config = dict(
    n_layer=12,
    d_model=768,
    n_head=12,
    n_kv_head=12,
    head_dim=64,
    d_mlp=1536,
    vocab_size=44134,
    activation='geglu',
    norm='rmsnorm',
    norm_place='peri',
    norm_eps=1e-06,
    positions='rope',
    rope_base=10000.0,
    rope_fraction=1.0,
    qk_norm=True,
    attn_scale=0.125,
    bias='all',
    tie_embeddings=True,
    parallel_block=False,
    extras=['capped logits'],
    init='uniform',
    init_std_qkv=0.015,
    init_std_o=0.00306,
    init_std_up=0.015,
    init_std_down=0.00216,
    optimizer='adamw',
    lr=0.000844,
    beta1=0.9,
    beta2=0.98,
    weight_decay=0.17,
    lr_head=0.00683,
    warmup_steps=341,
    schedule='wsd',
    decay_fraction=0.843,
    decay_shape='linear',
    final_lr_fraction=0.1,
    batch_tokens=131072,
    seq_len=1024,
    doc_mask=True,
    train_tokens=837600000,
    steps=6391,
    dataset='wikipedia_en',
)
MLP neurons of a small language model. Each row is named by its layer, matrix (gate and up: input weights; down: output weights) and neuron, and shows model dimensions 80-335. Each number is 128 + 24 x the weight over its row's rms, rounded and kept within 0 to 255. Numbers have three digits each. A neuron's up and down rows have the sign that makes its largest values positive.
After each neuron's rows, "raises" lists the tokens whose logits its output raises most directly, leaving later layers aside.

L6.gate1382:132149136088147130142115114139143093118126115112144138151135121106159079158137148155133122160078108121090122126098125109153140147142126151128106134130127129112127139153143069113110126143144179105130095109157075134163139117115138143145134112095092122072113133114127135150116140115135176133129146129134145149144150134111112128149145134147115142117115139123139149158179084138137133098130165173148083081146116138157078139129140149112140140150106175114106114125130082118189109129141063082131114187149098135103139095143141162090135138131165114156128080134179124117116111153126168134187131187135112164134087106100130112149136127123149157154125101111123125094136110110138162111095087133130085179122140125168141074104124124152129126131121155152146112174077121128144168117134146
L6.up1382:102119145144117079109133143140129143090137128087106150153152127120110085159130114116142148121139123149133119108136145115155158151139094116174142084148190127112151119161066124146164135099136133116108152098127074113141140139132111092141111111129144102133197142108129150137127116133124138142098151158105163144112152168166120127154143114155104149131153197152169104119155147090126139155197123168099152129127144137127134153103171104123111142120142097169120124080089172121125137135086116153099135115085125133102186105133140125112110094128140167148142147112098117144131195105162133139116114107148142169076159126132142134131149155147107112132126125108114120146123131180090134108092110170116137118118090076132106099104091119148089093120137125116114122118109127131093154138135114
L6.down1382:138167128132154148108116129169132105157165127117122126119145117081145143144135090099141179113129158133144132156111111148142153110136129101153093145118161241105098141162090146127107143139141200111120107122133145089144116125106175166122173125125139108128129103128160130079136116123145165120153130099087132113156109137136128131106106110106139114091118165111151107170119172145126109136137154207134131151136166145142114131105152133126122146123128137137157114122134129135137142127122109124117125141128139106106130101130138136123165127134159120114140098131104116113128141121100163186146163126124072152141133129080157133148135123136133131138126125121123119086131111121155203117136134162097148119089185132096141141136146107081105077117126105120149107107129103140162185138142116
raises: " a", " the", " an", " receiving", " having"

L3.gate877:131146115104160142101106087113152152152099125142109123103065116111153128127152127162129110203115135150132130112109122123105131140136104138106130119125172107159116090118123104066169112126086145123140151135091090116162098072104124107095136091141129094145136157112172117125132121135133132090162115144134102166130121162101135100119125105158130131153181103108125108115109118133116129138160148143089170171172107129114139115121137169117145148112133124162127107136147108118113127137079137092130137076100117160155079134158169141156069139126138186108130126114173080151138127123162126125084118111111137146166121106132135135124146096172102133142134135161136133134129144100124123106143154091156194161138149161108131103122139100114099168075132128128168137169077082135129137125138120
L3.up877:112103158170139129128097118147114144135103105113111151168122131132111086148113153137110133140074133151117121104090114174144143153098114099141128132112145116137118093106129114112099136119179103128140149149109091146082154115147080174134137121115175110136164135119084145118134145111146089113130140135092115106117105135110170102109141130147128103130124108145142138146170140103159120147184129121129116128101167148115117179114091165134144127132160146127148128122147152143105140145136132110106137096120118126143152097127100113104148147142104120097101141102158110131108109093124096114135191129159093134129169169135103132092129164149141105182136127181134163114143113146039118183114128147122142102118123144112169147152104114076110091143119120107134130159108089123133125146125104
L3.down877:085098125103121149126145117113139132155112122169138105149084121118150127127160117156141119185137131140151119134097089092104130114143154166133128093142155118116089120119141131104161114118100168129127130137099130102169096086094154120092104119139136099127100129114182127103119126142132148074112129127157117189141111164117126093074124114157174117170185104135113126121074106137092155130133156132121164147164102140096118102103159133105139133118112113169150121134123115096129121152118117117118126106118111157139092140155165157162103147146136154145137128123155103152142181124140135138081064138099146143104128112129121163158114119193104125143136107096121157161104155112145148081166139108150135136120130157159125090113137100149132136107136129144157118117099125113124130096110095
raises: " includes", " is", " would", " are", " they"

L6.gate1099:129108140095108122086110141143163154121111131071125148099133122158127122144150128147094134152146129081127146155126081146172150132134149089144112125123133137093122157163117168124141109132119153107110095120144146138134122123094098095096081107109140122137156143149089126154160144109144156119112143130122089145109159151126092139122119076137128078176136142115133113119105127140106085115119147111142100173135125105156128115165153145115151076153127141102114112114124137127124119093124106114081111140151109157107133109114149136092142149101108093106153121125117131161118156140080146140111121138140114127143097140136166126107085141131139107121129165101115177130108113132114122127115134156107112111143102112132073138128123144127172113136134151142113147133117119177151115063115138
L6.up1099:163149146082096101095100153168148123144163134086193144165158133136103136147087129141119134131147110140088111131166102133170122136077137066115125112073123140111125141130123164124115115169148108136118102141159118124135103127131120130150129130157150141154167156132135118100162122181118132162156102131180116138121125134127142180126099109121114095186170138119075154170137163160092116141086156120097092123122180092153127164145143135110119107114102150133140130132188110112113113069142130087142121137153159110111138112148145117112155104131118126129139120087096090151135102138106153122113154120136105118127131123120137131151130128081137092131176180108090142123107129169141124099121136115146134136124170143129124143137124138131136137144132181142146105104103169123162147123079106
L6.down1099:101117135175136159158132117110097109112155118190098076128103133110151121150112124111162117141137142157140128093099147082107111114142090178166144141136103133140157106098130093120151153133064136120170165149110122121108148135151170113136120153123144123141109115114136152136094109095138112098141136129111139110177135119122141069136169180132137182078102122147115151104138111135142144117175116127129135125138095132101151121105141115135131152133146105132113118116079135160126140156117150149156140124077142158145116112142116124174125158145132143125105123118153146111121138143159102102130155089116152100144125120147116129143142115157076149100089091150145082141131142120137137143124130145135103122150110129133144101159128130111098137138139122115111125129121108087118119151141130
raises: " nearby", " adjacent", " villages", " north", " settlement"

L3.gate54:108128139125127106111123140136140126169134108093121109153128132118176105119083098114135108142120117189157100124139096121152107126144111076139124169097143102138112107118120121113130094155132153134176091115134130134128109085120114115114159105164160132106142124090120116134123148138099134092135125131061149153132111121113100141136154097099176112124129169118114112100135100185111101136127115131152167083114117105115102160130088129139128149149105144137133146114085131126136123137097109152136131079142083079145123136121142134146114105190165155160141116152161119153135144144111144156128138129166093116127150140121116138184145134149135127125148151144115153125105127137133138151106129130135145176147094131107143096155114167133099148122148136129143146147130127164187131163125139
L3.up54:145090121138111132160129132124153128125132140150111114139140192149137117094141106117105067129141122115136079125077145118132124140149097127142145135123139143116163131127096100110134144133126150113112137109123110101141099100121110126135103108145136136110180109112089113099143148110098104113111140145074127111173119138125147117132131116096157121165110134135142144131151132140103129158150170144187123130092146168135118121147101098098168141136154120138160133169105153131122126113105128125131161133189137145100133117144148088098092101120163119123097145119148077134139103112111102114123149127103105111068115116143095148131144109143129129104123111109166159110143184123140132134146101112164095169127141133119073144150117164096145170160171171128082157144121151108147115137138108
L3.down54:112098139151178116166120159155159113086124147142139125131147155092142119138134143095134082152150120119134114162153130100144109171107131128146106119132140247119132137148103108139124085133124143091122092108154145130106129148092106072108116109135150106142104174105143228109114100131070157140083151117130098136142094124107136107100107147146100115110149138144120131112126106144147129136127131156148136102152102178125129139133120128178162132146123102149133077094181132096188131139085129156118152149119111100120143079127137093157130134111139148108120135122076103078118127126180139159138105151174144102125123128139087134146124134151137141104122098091161172131133158109068156132104163125137133128141157138102133105110125127103149088122125098118149105142120107119128139105153135
raises: " has", " was", " is", " had", " uses"

L3.gate11:150123144153092169154126141137137119100118079116107142118171130123116173108108148138147098177160124137127166189208160093126134141144134134134122111106144125145111146132111135103129149160172122131109118134157140136112148133100105133111119130092156118110143109101095160146131096117101087137133096139125132150155057116098116158114149086134152127097153133086146102139098077135109170128130090138158134151137143159165128168150111114170110161193110153123095094113159166109122114066122124124124146117130146133085122162139172138100109130160147142120131149143159137114101148114094120162119130093100108154099114130144166114130150122130149109141107170123146118132122115122176139114166095133127108181198099080135118149146137110092145138128152126148111074120136138130106108095156156
L3.up11:137124102108118136123134084140149091115119124128155100122085129114111084142117132105108096072152131110134125129114099160162105124159107136104130098165109126123080168135122111108194115119117086100143121097117139165140114111130149161078125149166060107125109156124128128114131136152119122147137131135112107145121112155130127128127147137127114133119178095110162146104138134119122161108124136142151088149142097182143107122093118146135145134117138092150106110141113154148152147131130112202164147154109160121121175127152156160132094181142150128148092125120104096150121139111165176132083121117107122124105122152102158136094132161159102114117114068129111114094130153142102120141090132128120089129121077112154136132130152157103134158128098160114108134153107101150125117122155125
L3.down11:109169169147169129131104177125121137110097132135135150117170148140156156119104142190153153163113117148111151143136152118118148100114159134146120150110123099121157122131112123140087160156154142142101128128141122117133162132073099100148108113138189150119148119145115164152121120113122132136109117128084156126170094134138102126123102146124145082128137151122123113157088120143114120139109086167141192118122155071146128177133112128128116143144123148112129111134166134145117142103117169077102138084147121110113119133073123100129146092122093128099126110156159115098135153144109150154186146132162156141142123114141113088147149087108184113146139198136150137136145123095130157118157142110129181154158156117127118130152113108117137094143149104164138071102154155124115108098133121
raises: " a", " its", " and", "°E", " their"

L6.gate200:084140117086112107146128102161116134097131097103101134128117143122159081131095131110163137160098121134125150128091118073137156164124100164145153088131128113157115136191101151112115146145157138108150136076151084137133136137097074125092144142123138082113143119126092110134129116110122161123089166133109105098115152144128144095161160111113127151145130115156154139162149135132113132141164138170143119136125161128123128134113155171191118091140131094184129102079146089131129088180115118154093141118093082169063187141095118150140144095140120124184150131157107140159113143105130157118155126107128113150055127138101132110125119145162128109119099086144118128130124160143112160148108104133076088105131132075150106131114117141145122143136138091127112150111135092173112171126147146
L6.up200:145144178101087125136151118088085096115130140160157118127097099110138149146204110132145128146142112164116204180137050154152092124134134163093103135082108148135084103124117130117100106142097163136156109123143124102147107124146123118124074139128109155126168101134137122174101178130126154124139128145129131148150102145129145142154152167122123133123080091126090116104158151128155118143103129127149159104107145127103113119114089137145111084101139104108123147172092120098119115187153111073127126138145138126165138129167128089111112127115150140135150096129162109104104143095153087130098097189128150143124125132128120108080165100127134154118111084090113081128134125117156140139122096119138102134134077138118148116091138102126126157109120177101136129113071142134103105136119119
L6.down200:089105145104141087206106135092118112086138136122168133100127116104126162145121136112126109143118100107134112129109124123124094156147121117149142145115162155119166163150122127129103149133130106130172172079144128117118111124123114151082133115103119078135123130128083160137127159079147104151080149118104119145170152133159102143139156119152128128182143119112118105161158133143130125119108125176149171164098141127127124149076184116135133115144115100163160125091158142131142144133106161164104141164138135158148167114110143147136141109142160114146140133109124138098160143149097155121170138117091099129122118154152119087165109145135049113153129144179099122132123146126113157174101151141150124092125137121114104139140159123143125108164143102110108125111132130129163116102131096
raises: " the", " a", " its", " off", " their"

L3.gate1471:092142163150126121180105174123127179145131154147111150125149130125089103150099120124145104128142121154127155104165063137128134118090123128137097143101168146170161146152096104119143119112128088127164135132139122139158103103135133115129113131138134133133170103130125143106086156164130116163133120110087127124129130085142169130140142146128153182133110122139119160126128158124140085144136145134118132147090191131110138087132147112181112150115160128133109122162123118151119157122113143094110121105115128125116119132145140137152136158136130094163148135130130130141148117060113175115184146152113120119121126151123183098117161085128102120176116116147132152102145081116112091140124187121126142116136146118125149113169086160092088110126172158133105138107099153118167174122085121
L3.up1471:124113151084178129130082119114126123123111137100142142126090154148107146126121100132131079119127098133117153133073110070115096122166120142156157187129115145136112166166128137155129113126097090132130153144115170106115130134141122084120088129127102129145159155127107107135115125137139139145131149091105109108146105103099140161114089088124126117150104089120133116119124140133146120123132140121096150119159113132148130096098168081136171169152105128129086134129111161122133119099140109142153097086121109137139174131149153140153158133112175142129141087105141150115113126108091118129134087152121171159151161122148089110152134169122118148114107113126106167105147132102122132132133096118107126120125099145128175096118128128154155189113114088108133164135156132116136115141069117
L3.down1471:154154116173120153151158156122139148125166118114150117152139095123109097113144110138128152125132130140124151113150117189123134141087141093117133100112108168131140114109125139117132127125114165118116140127100140160141098116135147158157125096124172151130098074136119165098116113142130130157111137177126166154136122142133110129127131164139125131088092129146133102134143124091124114123164151182146140119084133125103127138135142123099093149130167104140137178087135163142114176141118142099106123121144124139139092114103106114103122132179069115134132132166112080111150128127151137101162174084106060128122074148109136154133143096096140146121115096131143095114080110093108130160144187144121121122158135133133115145146106122145104107119131138136133096112112134114117162144143139
raises: " and", " &", "/", "-and", " or"

L2.gate378:151119089107171140122156121148138119122139125169095138113136136133177117121119101093159094110121186158133121119130142120167119126101114074180136111114122141165147164107158144158131149142124120100169127132165160128164070120116149122078115086092101101080151074101134110144127127167090101132121150104096092171114135116116108106126097110145129142105149115102168120183125114121136137141131139141144109139097140137133161077138113150162161128125076125163156125134089135139120119104118111144149129073128105132123105162113143128119182107148147140156129162139128102137126198154139166112134127136146098110112127101158151142107123128147185159099100082116083145166143124096104122108113155115135141075102100121096162136136135094087163156133124119156161109140132129102126114092089138
L2.up378:097084127121146121125159094110119110115115134124120141140094158150109084148128130160149123088114126098133167126126113202122133061144177094121183136141063155129131102126097122176153075098163171133073140132180123163104143167141100122116121135122155121137134137059134125150107115111141156173084121141153129100061117114100135112122121132157117121128116089128169117141169106131139149142133150141151109140148122111150119117172107098086116088144127098154101118164149131146120177138134119139121102089113123147114102089126160136104124125104093139147110104113140129138115165153155125118151152134128128106100140157145173096119135164156133136156084127148115131115133149145115153143123174132111105117147062129120123153125113191157087130145105102123128111114121109109109132159134143
L2.down378:169132103104181100115151147160139114147140114141144114121132107116184126135112128134169104142137159159113122114158139117152083114122079090127117108084149099131155163118162139112115136165110118097180131122138171099178088094102162122133155136095128112095124070121148193122098126155108109150155137111121112165162143104113074136150132100149130158124149140103147126168110115120119123110109139173099154136106159146128155106095150195157113159116090150154167169129100169112113087104109099117118141117110117143158134137154132126108165077180147142132148161121092130121127134105147144125110101128119124111102134082136124131093127099127154151082139129119085123158129103093110131122150131100156170088114151123102136109139146083073151139146119130145135133138141143124131096143118127
raises: " the", " its", ".", " which", " a"

L2.gate1027:164131154107134151100124121121146103127105120070125140131141110111155139123136095171141142132138130110086107237139144105137185113122153087124130112121104147129090125147131164157131118164157119135143099140121121136159078108111112115145102140139137094126128120129137138132126123151132134113085129142118135174079118136139129167120132115099151112142134157108097153124113085147137109168110139152118096120112167059150100103130129127138132133131136177124110153149130116114134110025154149120136089139097167121132126108107159115089138088145127116098099122090127154090115166143072113175155114124105117132146101140150172137114112120120148115152138112138148185099118087125179096146108119117112133122146124156136127173104123146104125147156127152122128135095145152120105078112132117
L2.up1027:127147122150141134112093148130106141140143126129103173122108136129096158116159148121146084139130127139160144145114117163193141176137092092081155123112099138094100140119122112117142103133120160109091111143107110110137089155096103110111152082150145107125172127123141116155123175123122148097143091119157089125128171117137114138150136147090131143139153157134106153133130146159098130117167094136112153115091160084074111146166129122122160069104123172118155120156152156111117110112133116085107093189140110135114100129138118126108126122126129136147175112133107084131131141165125162122103144142176127155113140116156139175107092112108132078124151145089130151118097110101149137151149130138141137084178133144121156136138129161098148095111132146148141148098118098138140127109091126
L2.down1027:106098110124105068143170124097138122107147142137093124122145135118158079131130126136143160107124124126108131086122117095061113124089130148156121147111158158156150093120131154157138138124119125160171166096154133138108154079145133139151109144117095128086111154140127111100107114154130115145102170133091165130149147122108155106123121118139131121108117091114128133143120126094166138115090153086115094137140091186148139108136118154150110155142129071131128163102103115131132134144113127167146174062133150107139136129139135145175131107111130158116094144107149176141138114113125123131150122106109120120150109113109118121153158130159080169148104107134114090167162150141103119119122122123138141133105143107117096121128124117120102123156120104090114132154137142129124134133164154
raises: " north", " south", " west", " adjacent", " northwest"

L2.gate234:123142126133106119125123124087090132111126164120108178093172156105155111124155172112132134110107144070118098104109106119107087127121134141135093102128119097115114149147119163098090073135137116122118148118128167140101135199100146093098138092161116139133113120101097103139143106115144131110153150122156089094127106122123114147102147127150138165121130143126108144110076164155158142099156142136142110136101081178124157144144137108095133122178120141136075147096116116133141150143135134146100174107151122121159098135107140153158122124164125103123136141154118090122125119156174163118107131130161123113133108142089098153120095101138152135140110175158092139132134148116109129142117137110119108107091153124130088143114114110131108120129120125098091126161075139132093146135135133
L2.up234:138115120092152105130131145122139102152121151122122089122137094151160151129132132119131115154111145141124161113121100160155135153102121141105137132193119146142143102109120138122098118149130113176155118153118093140141153163119148153129161144099140120166125125138177117121142178121136148105120066131103113095081126137151130108149143114126085118118130110139121120120177130108121103139088140143112161151105159102077141085163122184087127142108124131108126095084093138194133173160144158154142143144133112168111168142169130107102104123142125145126110114104132125142129087114149124127147164110164133156152124100175148130106120187158141129131108115135134116141135105110157113135101124145116090101119107126141146083138087086144114099131109098129137147062120132134157116108124121
L2.down234:116168093134103144077139140131119162121118131102145126072142165162133149118159138113102123115115094112129085132119165098089112073114151108167133128106141066076102177130122145163114120119103143125139155141128144134109145130122160138135111102188134110178159125097076106128110168154093152107149148142109137161139075087126116127098095160129099110116153098084111132161122179142162176113136162139134143140122135168166143164166138123101123109137127138130109170147144142138140112133127111086102156093143105102123146096109149104155104102123132113114136103130167109129131046122124163103126137161150139128105113172106097149111117112136165125126129178139093090130156123156106119135130174119108158139133158130104095163135117135154110154119109122108144129129130130122110121137120123
raises: " |", " receptor", "==Track", " it.", " Length:"

L3.gate1398:112097131111112150169134098137121131132107107169120107144138119164138153149054145134134101081123143139108069122130073127129111150126111098141171159130107123140138158141151147150118160158127158137146112149153144089100154089132115142127133130156109121130135145092156139145155126106127123122127125135158158138106115098124131162127165091148101130070070123177114139117137125123142163116099141120090142112105142131105124138061138115116117114159063097080163107159146159111123160127136107169129153102096128107120156138138084061124117100140143153130156109118124127132077140121103130132113134114148131135134160134131131119135088133128155124141144116127123060137147129135141147111154082102119120176101137114134145102106139102093158127141118138132161151154128160124133132118146164
L3.up1398:116147173153149148112129110149154115170124101146131142125134142139126163090099109114106083107108152128143128140132115143125119138153154142129112128163112154112112162142116101151157119111157152098115124143154157123114118125093104147108147146168099085156131153152097172102122154123125126136119099151141149147107125099138101185138178090095151083109078136114149153119109128146115104160106113114139117128115131113137134087108099125141121151150091128139129092106147149115110155109135123126148129144128125131168129088118094151109125116110159157092132105128119128159144125067097109162099092145122103114095151149116126127151104171150162158094127090111127138149140136129107130116137122136180092168144112118145118153124120131111169074170129151119124120135132162087134128153107112
L3.down1398:130163117136119145143107101140149168117129124106161153108118153093133098147118133133125112118106160108131160169143124163125146099148108137136107125134119173140125129118109126076130124082136164125143173131108126153121102143100095113120095137155167106125125126149097181136143168137117150105102161128114100085118119141148110147126107146113147138192113154101100133143106115119093129097102096110123116155127107151119141102142115114126100144160132110128071118088167138131140111131128105149139107142190126167102130089100143148122119161156141121151128128126125176093165107105145148124143144099102094160123147128119176163118111101113121139132145107115122128091133120119101145096120164106142085121174134082132068134141112108163106084120146125152064069108134128109114133137117094
raises: " the", " an", " up", " their", " a"

L3.gate1289:148173133114123147155123110110123129145155118106144120129110113086095117172115122127124147154133119138098156125151111132118082114119136138075105118124141140133149095125111144125166128106051184147148116114113170115138125118139104124130132112141112170125112090194123147098128145157150128178130148126121159155142117128128107145139107147113140140098132081132075131145068121120103145118126123117145133118143156163136123180161147103137127117097148131091102124110087119126101093072165116115103103145100153125146180106130127117068119134185157121090143101136105107114107169084094109109125145089118088103175094176132153125155115132125100132140095092040099096122084077119153095089119188119110136143162136094102130161138112117136144143083150088131104140117106121106184125156141118
L3.up1289:111144143121129155152130105102113118115125087148094178158132160131100141113138156130140148082121109139113111134135150130119098121154110128139148117138126130171087131124109142122132109111166084127101103152145124124156166164133112083203117119166088144157136131117152135128124108078153138144139167107115177134097140101112129137117129089100121154113140124156128141107088158124161146144146119106137109083106097147141075128150124092084116101168168127110114082145139133125138103091125134150123145107126118124132105153134134101137117130107141150124162116101118121178101154128126097119159143163190114106133151111126166127120139128146108113145161121158141120133155104118156154142112101135200131104156144128119165132151157092140147122121153098125126132108119125186111115128128145
L3.down1289:161114122115104133123134107112115147150141128091160102111135111121174118187139118109120113177114131114160155133137112124123139142098153111101100114113138099106146107124159159133113130132091191127146150100107141121121101082128113155076120122110161128112117109136092150101129158152106130136116096124129125143131094128136098154125124158164144157103102123122124085154113100107126131100116139131109159151149166134148177155102137158167179152123116113110125141110130131124115148143175134092107119149133151171123176103133128148109119142155139125085117133153107144089111136102151155132113143108082126148110106139149093152121112130121158160128089113063090098125093116115085105091133156127068105134115117141118109116078113157111109130117122131121120149121131125071145142154152104
raises: " and", " of", ",", " &", "b"

L7.gate974:086115125141101125125189081136093117099145106134126149112144099126150136105120170146161102116095134102126135150091121127095141113129135136106143143112117112134109110169153097120143146145165105160085120129149123157151106126104102140141131142149134120117142104159122084169096196112111108116150099099109095128078135153121090116131153113117120120094110104131138146156156146140143121114115129123143109150085101112088146139126128112117068152136068127154121133114164135105123090120113157135133119084156086069138126152151086135130170146143127098112128071106148127152127102122104131146090102100139094140144120144109112122090090095139131088105113080183115124137151153133125089138114104153119129146126155136178122115130129106144116138097154132131151138138082155133110145129120111
L7.up974:142159075131112131097129123173113113127156115112139124103161124129101095134127124095148128115120129166119101124149152146132104157167126072115136136115108143149129120145127084132156197097119095098106095101129133138137102120147161135135119131143090121130146119086148122125119128146078133127125147134155104092110094146115092094147103119118105129119084140087126156111138121113150092108125120128118117125112111138102133086146154127120129163089060117120143157112124126146142151100109132173137131089133141130090132109155130149123157151139129136090072152129144121180139108115122133118130146089128129146113120178132105167060126162140104142130124127144140134177138152110125114141163126132138122150097149145148104128154126118137116151125160137100167115095101127112135130123180080
L7.down974:154127089132136125129101169191094130167141108159144112115139126138105101096107081072117099125160144162098091156175121106131159136120129167132147107168153131126159154127082140150111126123117145107106107157128094078107117122097138139114123102119110129159117097072151085109126110176120120108115136109118108115137138098131073121144143119113090112136144152135129124117137113121119096122090110139154136119141155104165145059125151155145128127119082112104145136144147092134149125103101117116089095111149131144113127099163148110126115126115151134127083137149101128118095140157118154122133140075127142135109159107160091124163120135153073151095114152077145120143134122137123135113132136110147092152118182147144150105138122139129144135134118136140153093102140132117147157132098114
raises: " was", " is", " which", " were", ";"

L3.gate1138:136159117119114147164136139101065139126121102150117142163100157117121130150129132151133164148115108134149094134091107102115197140137129106127145100107144131123138123131124177151114172149137097136120115123119097130114056132109107129104103142129151136134156111147075138191118117116131131106127155152122147137121117117140147138105136138163139146146072166132144128154154119124126096110165141073157101158143157127120123150098149133119146144092117109134174130126123122156144125098098119173141158128134095145078094185159153108123108094153109129191164120116104151123065157123152189054142133152143153155123117137117142111130134141123088110139156140138096136147121136113123135137062091100115119145086115123083086147135124139122158114127113172123168127120105123104133177128098129
L3.up1138:150144146118142140128103145085140106150151131173125079168085133132155108119134127164112145120120084106139169115132156132140141152194084102145123096087158149104088132137122124145135130168170101128098093087127133131098095156120135113139133109156086126127155150118105113162113134127120119186124113160162121124134095142121169160111067101127130120105086139130164121109138079161138093118115177108126117150114160120067106153109120092131160124117168083135150170059149169096102137180123135152169168121169130094137171091149090137111134142165121125168108133134117133123124156144109111120130163099134116160136144124110105151129098115154079158111148110119070131094130128134118156138083098136122107131091155179147132163143116134141173119092165113117110097101124145112105164118132129
L3.down1138:139138147128142109126147103158125114116170152171165107115160105117160099143115108121148123125145113109144146119146156137144131157145072109148081145137163176137149114099104124107158113124138179145171084131123134098117176135140119126163169112115134116143124148111126119109141135135131137155141134110116098138131083172148130151157156081124100159136160130098132122160121119153132075122102160146110153160141120117099084122080142101135128149164112107135147136096164146100107119145097158101078160138102097121138155099159124124117162153128138124163128073159148133128133131119104126124146150149115128143118160153137169115140099155142112151144101137166163156126135123141121155118115119141097110171151125151192099122167116082149136074131125106148098133076138142124140129123140113
raises: " a", " an", " the", " them", " their"

L2.gate730:134115152158142116153103134149165128197181146101146123133134080131145149141125083121134149122145115099133154143154181092134167147097103149134105103106139140089136122116117123141120114133122139165143138126115177146099131091086133140122120127101160089108100110113144165085160148142056130117123119119156093153116138075107096112133135131121122108146154144111116121154096135195139126121085105073094157149126120152115160163094152117159096103117120141135158164080137135113120124108165144074153132128094145145137093125086117098128119122111158118120135134135128140130147119139122133120155101129139120167122087154134122116185120141133135121125112098111116187132088107161131148112110114139163147175167147144148114124141140169134150119140133132106116091117142119157139063106138121
L2.up730:132157129161120129184151150121139165125132133123153131108109147171115145149138150148156140137111185137123093108108138133153116107135127119101137134123119132125175145102109139096122197149141166134142170126103137130102117115116121079159136108149104124129138111169114126148138098133147140110117133198096139122128097112106146137134144074109104098130134104117117166162170088104147130125141109151114181147158167127128150131127107137135110142146101141142169165152153139128142136099139143087161144125106127120124124119125163095119131130086117180113115105121169110127095100114096043108114098119115191089131150131153134156137118110142138151170138154113132158118167125131141117152159150125096180148148126134172140178130111111091121134114132148117118115159152089116137132146118057
L2.down730:112109109106137124100109118143114090163143119157128129169168116089114106110127098111106107088128084147150140163125111140106147137126133158166114129120137152138075093127140122150135061122122081122116097126164119143151124141203127177148120149096167111128134144087130118095110139127128129134139123044144133146135137120157161130138137166154153151123133153153141096095074177120119146124122143091151080112096088136129100132143130129112135115106155129114084089120116093132113105149117108172100134130142113138140143138129089171147127104144115094151110164152108153136155165147148186126145157147149079150119088148112122100126164143112124124135142087126124123153084122129127152107110086136155082098137136121081115048129134119140131116136141098171150152094100145134129143100127171
raises: " was", " has", " him", " he", " him,"

L3.gate487:144168156145132096117159143110071168179107139123147151147142101122121151108140102106127120124135104090153146117143123117142148111103119112147134152150125147111149140131133168133112159155130119143150168113095134100135105100103162122126121091087156115093132141174122143147103155155149161135139112150153099154121151087089111085088122127092109137091126165130125128166102109178110094144132126179116126177115093156099162134113099152154079171120147114101117141130129107148128141112070112164131157145075156164085125133166079106126107135137105136180120140143136161139137113151116141107119177104074153095106092106126090149119109101139129146118115120182109121134091129096094182129146127124126095144131099148133131094170132149147141144102121114135108101153143131101144122117151158
L3.up487:104092071145145124128109121150060113110118154080130120166122111079097110104131140098149114155155130146104173143164140117130130105107157148154148119135116147108143139100144134108164121094096133153113126152127108105165094142108070102144109136132151048114092100172143127160107173169126158125077113125130119121127177165169116141098119109121134120116178125101125141145124124141119158090101139111146123131113143097101141075113159131184127118141111113166102127086112137089116130119117147090151127157116102122107150118111171145119134118132120110157118149145087143139161128122145129127125119127083154131102143141123108165102137155126099062115138095162158099124138149079088105147122112133090112152139147161212105115151112133142139140129102094127132124131149130126163156111112111
L3.down487:144178169105117115148121123116185129167158124161120130093145165185159113150107101133110147091108155094140128124104116125133116133148098109093132140118188161131113093157130112123112124154124121117181125113098124144138141121135165161103151118112161171125158117121122168111105117119117126119189157149112118101160099137147116113179138141147130147132116159133154106100164124138175114134120134142113139125121127147136107154126112118115149133127175154130160130153137129189137141165136153162123145098160116145153100157120142102155144112149150093133109112102139116111076118113093136120134131121167115129136127104141152115134115094142166171143147184093095155162128098141148152143123104127166146143132133092053149139125155100088087106134133125159123134130107140121091108145113142
raises: " a", " the", " its", " an", " his"

L7.gate1512:085104130104146145103126117098140152120156177133122119160135086136134149086104124099116091112111139132167148153149129057089116145161128116167121140145092103114127165168123051146135149117117106115132178109187128137105117129120143099076094116157084120124136171144174117139117143119111107095104122124111142157088124160140082121140122104135143091128104109112105133133095131132159115073137132138119147113132153124149116133125083140125135121151129135149135156130122134119141107103118081166148114107140147124083173140146143134138146132153146103100133168165161130180100124132098124174101148122124158139104123169134155104122168072126094159133106103107143145134093158125101081133109120165145120142131132131121137127120122110186119112100154074121101178120117096169167122079145133
L7.up1512:143123156128114151118123130071139161124097163159136159115148098115147132144115171105095124069168098159137133130132131073131152125165145132134109130102098120156094118094104127108104135145122164080137113128117141127106154155113118057151132116149115163137141098150121133108093104066105136183138135089162162188130108128103152120132113149123132101127144138123110123120097160149111131169067123138105198109142121162150099094137158131114129108134115096136154135128082121149133124115104134146152112127128160073178149167181123099146100139095126127115116149152107101102136146117130116129176170121076058090115091141119118075103096101169093127094134133111149101121121123148156106159148138120146066117150131106118117128157101152115126134140157150093115117130146157120179116144130106
L7.down1512:121147108109150121157121144129127094070113144117156174093167101139099153139103122105129153150119165131122095196142158133117124120136149108133125100124126201136115147143086105109127121129130175101123115094147164184114140145136150076163106129150093137158098167196152192156126105085141162148142138104136115135169140133115133112142149128109085141139149092090108143155084106131120136119128114123121158082165131127140154156145184106165099160177089128142142122081103099154111120159113137146127112106184142131159142140150100141152116154137131154110124112172133109085112125108088136131116150112126105140084094150115129138128186151137140151160112070122136130158092158103113107152118145074143123109109125089115111132122103107121144138125127147142145105113131151125133095113166114
raises: " was", " died", " is", " continued", " had"